config.yaml
n_layer: 14
d_model: 576
n_head: 9
n_kv_head: 9
head_dim: 64
d_mlp: 2048
vocab_size: 16384
activation: "gelu"
norm: "layernorm"
norm_place: "pre"
norm_eps: 1e-05
positions: "rope"
rope_base: 10000.0
rope_fraction: 0.25
qk_norm: false
attn_scale: 0.125
bias: "all"
tie_embeddings: false
parallel_block: true
init: "uniform"
init_std_qkv: 0.0274
init_std_o: 0.0274
init_std_up: 0.0274
init_std_down: 0.0
optimizer: "adam_variant"
lr: 0.00081
lr_mult_qkv: 0.5
beta1: 0.9
beta2: 0.99
lr_head: 0.00814
grad_clip: 1.0
warmup_steps: 247
schedule: "wsd"
decay_fraction: 1.0
decay_shape: "cos"
final_lr_fraction: 0.1
batch_tokens: 131072
seq_len: 1024
doc_mask: true
train_tokens: 688000000
steps: 5250
dataset: "wikipedia_en"
MLP neurons of a small language model. Each row is named by its layer, matrix (down: output weights) and neuron, and shows model dimensions 384-511. Each number is 128 + 32 x the weight over its row's rms, rounded and kept within 0 to 255. Numbers have three digits each.
After each neuron's rows, "fires before" lists the tokens most often just after its 100 highest values on Wikipedia text that the model never trained on.

L7.down1454:105124151129165116091111102118122049137124088072145096125171048075096088088132064172100214117126161083078097121148130060115098130086100130127112133137073108116145086116069097151132092091127136114101065105152129132118073142114100143180095174143119129165132137031169133159149081110158083133174169157125112112159166187076124041134184150143151086136101140138116127120124130151145159111161
fires before: " ", ",", "."

L7.down537:131091137130120107101094121156111112101147127109118132155109192117104120182073120142116122165090152106143142151094130199135132077103089097102145159118145149159125159112198148152155135109121079116126113102113095122109100148071064148146116093106168134112137146143145177114135098148126162126067099153185148139116086149168111113080123102167138111143126154093172127122079165136150145102170
fires before: " ", " |", "|", "-"

L7.down873:132181109103091094101138103143124166130165154088158186047183129082168132170106058143192171128099152102124114181120164112135116115088131142152170119087091136124147124173145100162117155102079136084125178064142148105117135117167104154141126095137130121147150109101173051128115097170120080148181139120088136168165152082142159037114132079148098127125115229082120085163233133129164093105096
fires before: "|", " |", " |\n", ":", "==\n", "\n"

L3.down1020:127140126134133130096136112133153159106127151150138131120113178146092156150141165084157174114095167148100116112136141139111141095189130109072121097089160136078125101105172095130082165090131197183109128064085190105154109140193136136184145088132160066100183112107156103109083132176200154175128161198157126122189124141101137155120134153052076187051134131095142061095139149153158086097153
fires before: " |", " |\n", "1"

L3.down666:115125108132120120092110156090098173158124173083123150129190123054116150149112135126134090129096111108113103113119125093128138144157166106096136104108159085145174126101132186094114172102145202090146041095119109098169131169090122133127123102114120081142138116110160149072112191157096127144130147173141159196095085155076109105139094159075108189064172128089144151138160060066208118107166
fires before: " |", "1"

L3.down1670:136170142123096127126165167079113157146102112145090109091175095107152149097080147090099133120118139147169131081100125140115082150164147171131174197134133122109184135124109113153140092128079105144156081099172184111087129124116168158203066143156130144085114140160087108146141104118091153080133174136124157124167148137053125118101131103169123118138153092180068125126124098136124144170092
fires before: ".", ".D", ".,"

L7.down1381:059126131156133146104123140142167172119092107122129179095129130167111146140134108163082086096172156175093076153111200119109121130134085055115099184109101107095171142093093135121190138123190163108144120095137141077122126186126129089089139109109117098096168154139126160100094192127121135120134135118171184069101171111142108140149152109132149157105136087110152075145169151162145120082067
fires before: "1", "2", "9", "4", "6", "0"

L7.down1107:132147115126042153133104081137102155135134129142114159078101151132098094093129181129111075084164195187123129112150166112150123057153183147157110121137171125133141145146106084129057175127168152160125127123113100106092115116072138105136158089087190105181219151108144102124066105154166122134170062119129131111067140183133128090141116179162152201153154168110058154126130122135176130103130
fires before: " "

L7.down764:124207148084131154125169156116153101119092160154106120125177113131129093063173164162083129155083128142120161109101108115157090083126141137113115132150094106145166054124102058138083160133140125130164192143148085139116100113136144149125073167124139102173140116138123164143134139187117158184096084110138142097094127160126115136122108078145143139130059173109105074064172119161180091127100
fires before: "2", "1", ":", " as", " a"

L7.down612:149091158134058155133078146124120114052148120139086083114127086150107111162155102133165074103137130179096168116147122140126089142119144090170179147144104139084107127074102141105075094176131122084183150104094175126115176128141157098137143121087136109071150072107074111115175179174097150099134164215159110088135117076108124124080162129151111147097164150129143122105150143145112177045146
fires before: ":", ")", "),", " (", ")\n\n", ","

L7.down2006:098095135138088154113075169146139114155182126112182202196068154156153112149177137120129106083109186112157140156175142116095131165126088140177075132123157163067177159168113119063117186097164072157070118103130062131141159098105152100117101132178121080135126186139118134125173147170102159154102137113103148159154125131098095073191129088150051074098141141170121082179112110132144099074097
fires before: " ", " .", "4", " \"", "2", "3"

L7.down1890:163118127161128157142117122184133153178171133091092131133169148091138104037115166142151109040168074152112123154085085129134136144135149147107194161127106136110142119138100127131074111163145131119089098135092102116122134090143173085146130128163129067125175116139123141100166088141119100134191143065130132129157077167115109145187082078173132106112086106140108088137133144054148179187144
fires before: " |", "0", " ", " |\n"

L7.down1887:061107160150095133096155085148143135126065098120187135105070084108110183109178132100080135175132170114140114185157056090149157109136123060111139102144088124070108113086110106162079166158143124139178137141114137093133155148080118162149161151102096125148118119159107154088167085137135138115086126102162133165144109146144155072057108116190123110147097205133115130087116166062074099082147
fires before: "|", " the", "|---|---|---|---|---|\n"

L7.down266:123155161179081082134124096106137140152143074153108122120128054106093101056128111174114116131146149134120113133178138072130166079118105103078093156115113172133141095115101105172123141128135113117138117156113137125142080170148128144115155150079128169118160145079114082114095110225117047069122129141077165153124086194125095138060167138165153183116089172101173125098150067180127150112098
fires before: "0", "9", "8", " be", " |", " |\n"

L7.down1461:106136112109112098092182078147137135114124112187152111099164163091102173156085098076150118198115131152130133151112106135149169124139198139107183075088135081119149101129085170064083105138115162119154097119120133134153123139092108111117094163112149112148107072132125141107161081163096056094120129151109141121132101073134145125166100135200128141147190133116154127154155157107148081103147
fires before: " |", ":", ".", " |\n"

L7.down1980:065171176088102092092089112109058128130144162099176134118204151122167112123115116125098126249141146093145163072123095101182105076089125128138172088145111122111155180104108124113066161102080157137165113109103137153168119132137057150146089162143164141123133096120086141102120140119139144116141137112089117082097172140174132110111122062127117130146118133069099108195126136099105153119157
fires before: " -", ".", ":", "9"

L7.down1124:064135130184153099122175095104064058118071117169102118107156141152138144162157185147162113077139160164171127154170074134122154064087120128158085161102125136156150098081171120101121099107079151093079180109194183098094079094095121151103137185090105070111091125190108163161189188156090107111132077116170079155168097197118118128085126076098046074111103202149136142077120128096068142133152
fires before: "0", " ", "1"

L7.down877:112137085171119182160178121152126082140120145146132089079155134147156138198130172109162111145137124099101119162054125129154091156098121167089202151139147116110136111111093122090123147205088126119106154086113108135117133180080162192120126080179103121132113113141171121172157148115092130129122112065086193141149124123146146164086114128140087138124152149127190122105121148106190119090114
fires before: "9", "0"

L7.down667:104151133076069145149147145059136133103114152131147153182132101137151177156094118116119103108098117170086075128107131118177191068097145167127106136152165113113090099145147146078138128123119111205214144119171144081117139129090171115101123131143110080110097093205115198141180182161164138136104118120109130142074132113111101140014091097121157141115130110178116094071135131145114146171084
fires before: "1", "0", "2", "3", "7"

L7.down520:159142163144094106108102083105152174092148146133168114170117096105149100107069106139053120096128107178166118135127149170108137117111140135121104157134135130126152130138099113083115134084125147102140111186115167131085129137176142156134101102145116098138144109100112150102103096085107117148174138145087085101151175035161175109124128125136115153121194175161103107171172105116106155146072
fires before: ",", " ", " he"

L7.down1615:139107083121168117152134110144148092104115088105139133113108104147064162143147111135065120094128174121110155108148097162189191100171083105130139121160117127095129113122156170129167152074124142144149118121105153137145086166075101166076105168115075088114158177095107122149145112130195153152154121113137143130074121127108173182132156144154160116085101127144160123153129150109111216180146
fires before: " |", "|", "|---|---|\n", " (", " \""

L3.down1448:175133128121181118120135110085119181139156123143123184118178150171133105168081161106158118154104193177115146098153212173124136102121175196083129025102191148074180114122161140124061149148099133161076153138102131129081145085208122071107091162098142125131153058111120123065132117136121105141087156123149133116170104157157166132156141121132132142145112149121144144154111119153148073087127
fires before: "2", "0", "1", " |", "8", "7"

L7.down1388:157087128156152137195159136134092136132102105158065099071120077127094164083120130098139111180104140101134158125143187188174082089075126084158137108124071114122115096132122145154161160107144116100114100123135100139162158123165107093169057187135097082149111107107101104069177158183160039148106137161077167144110151161159115147116129133142102162126120109133143118152104167086150147150069
fires before: " |", " |\n", ")", ",", " The"

L3.down1153:114180098125111118126143150101104160096117083159115137074116177118148083156105136199122154204112106166142096122143118124135168107120145153142114142127120152120201075109062068127105135149071189144155196124075159120060137164123090141149058170108095145117139094144105110118168141166105111168139078122139083158102132169195146139078107158149119154088158131055134123104177158131131130142138
fires before: " of", "h", "'s"

L7.down918:110103070119218161127141102153121153144099090130119160081164121149131170144136040142112176098161151119135087104128112116090135138152101156173140125147103152140189197140089119176144151143138074141197122122124233130127132153106099156112129124141117130172180112158167149067181117162112141134069132089075123143037128130182177138159153137150117138085088127103139149125190132059109122107139
fires before: " |", " ", ","

L3.down625:099151118111127119114121092145108126059047058120073131095137134092155110095166135120113143122176086154146148141120116112117124128125108079127141120124142135159160211177135176099100101134156192098112118139074094142155121131152162189145173080074168140115092132153084113083134115125133142109135172070065147134087108135131162108157123173155089077082156114126106131158204137154178162091080
fires before: "7", "8", " |", "9", "5"

L7.down77:086114106117149143182140210127058137118125201126160143097161181136125120122165105155102113107167097098038105058144137136146150118130184127186140151126149074089128096114109126103168160133106153129113129097193148128166123136122121173114161116079119128138095138073161155158130174161050119209140125119150159160085129226180116145079150108171108161111116098170159149102083063116162119114120
fires before: "0", "."

L3.down472:114135120149147183096140161162098124155161097158101101144127106145183166193148091161142086165150143080136125103163071178127126152101116132073146131137124139109110114162075092154091159083088093100154156109061149176116146098108134155129110182171084188124122152089097116147117113135140106121175112154076052142092143066163109179162138177120169112120174159118160171088164185158145158190108
fires before: "9", " of", "8", " and", "a"

L3.down2009:116109150127114136132135064162181177144131131131141084169129150133165188172114098084152137116149161157136145061082068180104101116119186090127157168090165080149164180113114184121111142104107170170121139171109190082076106079177161129129129147149135168081178102167130162126101087160114096137131150122160107156206138098110107049157143117113134115126185054142129093089181099065136146133137
fires before: " |", "–", "2", ","

L7.down714:152125191151157183072130147150143107092106091146185138138176103071171163154080116083108121164144128154118122132083094195097145097134201065132155091125136119087158114138064143072090137141148120128144135127116150095079182149137156152129129117138206113115170082125131170160148179102168097176122119126112082153144114176114146127126204207135188146124165163145064107087139142090165171152147
fires before: " ", "2", "1"

L7.down163:121044167138102120107168135135166152064112078154144071131105087202099146143145130109087175153139157160134117092157096146147125105185158132111101106167156145075110112163097140171117162088122103135122162127068089091181124133171103105115110137105104114106189114105085129089158096154098180139217147104160132085147068147097082116109178173118131126149056145116113121099149102147124108102152
fires before: " ", "|", " |", "×", " |\n"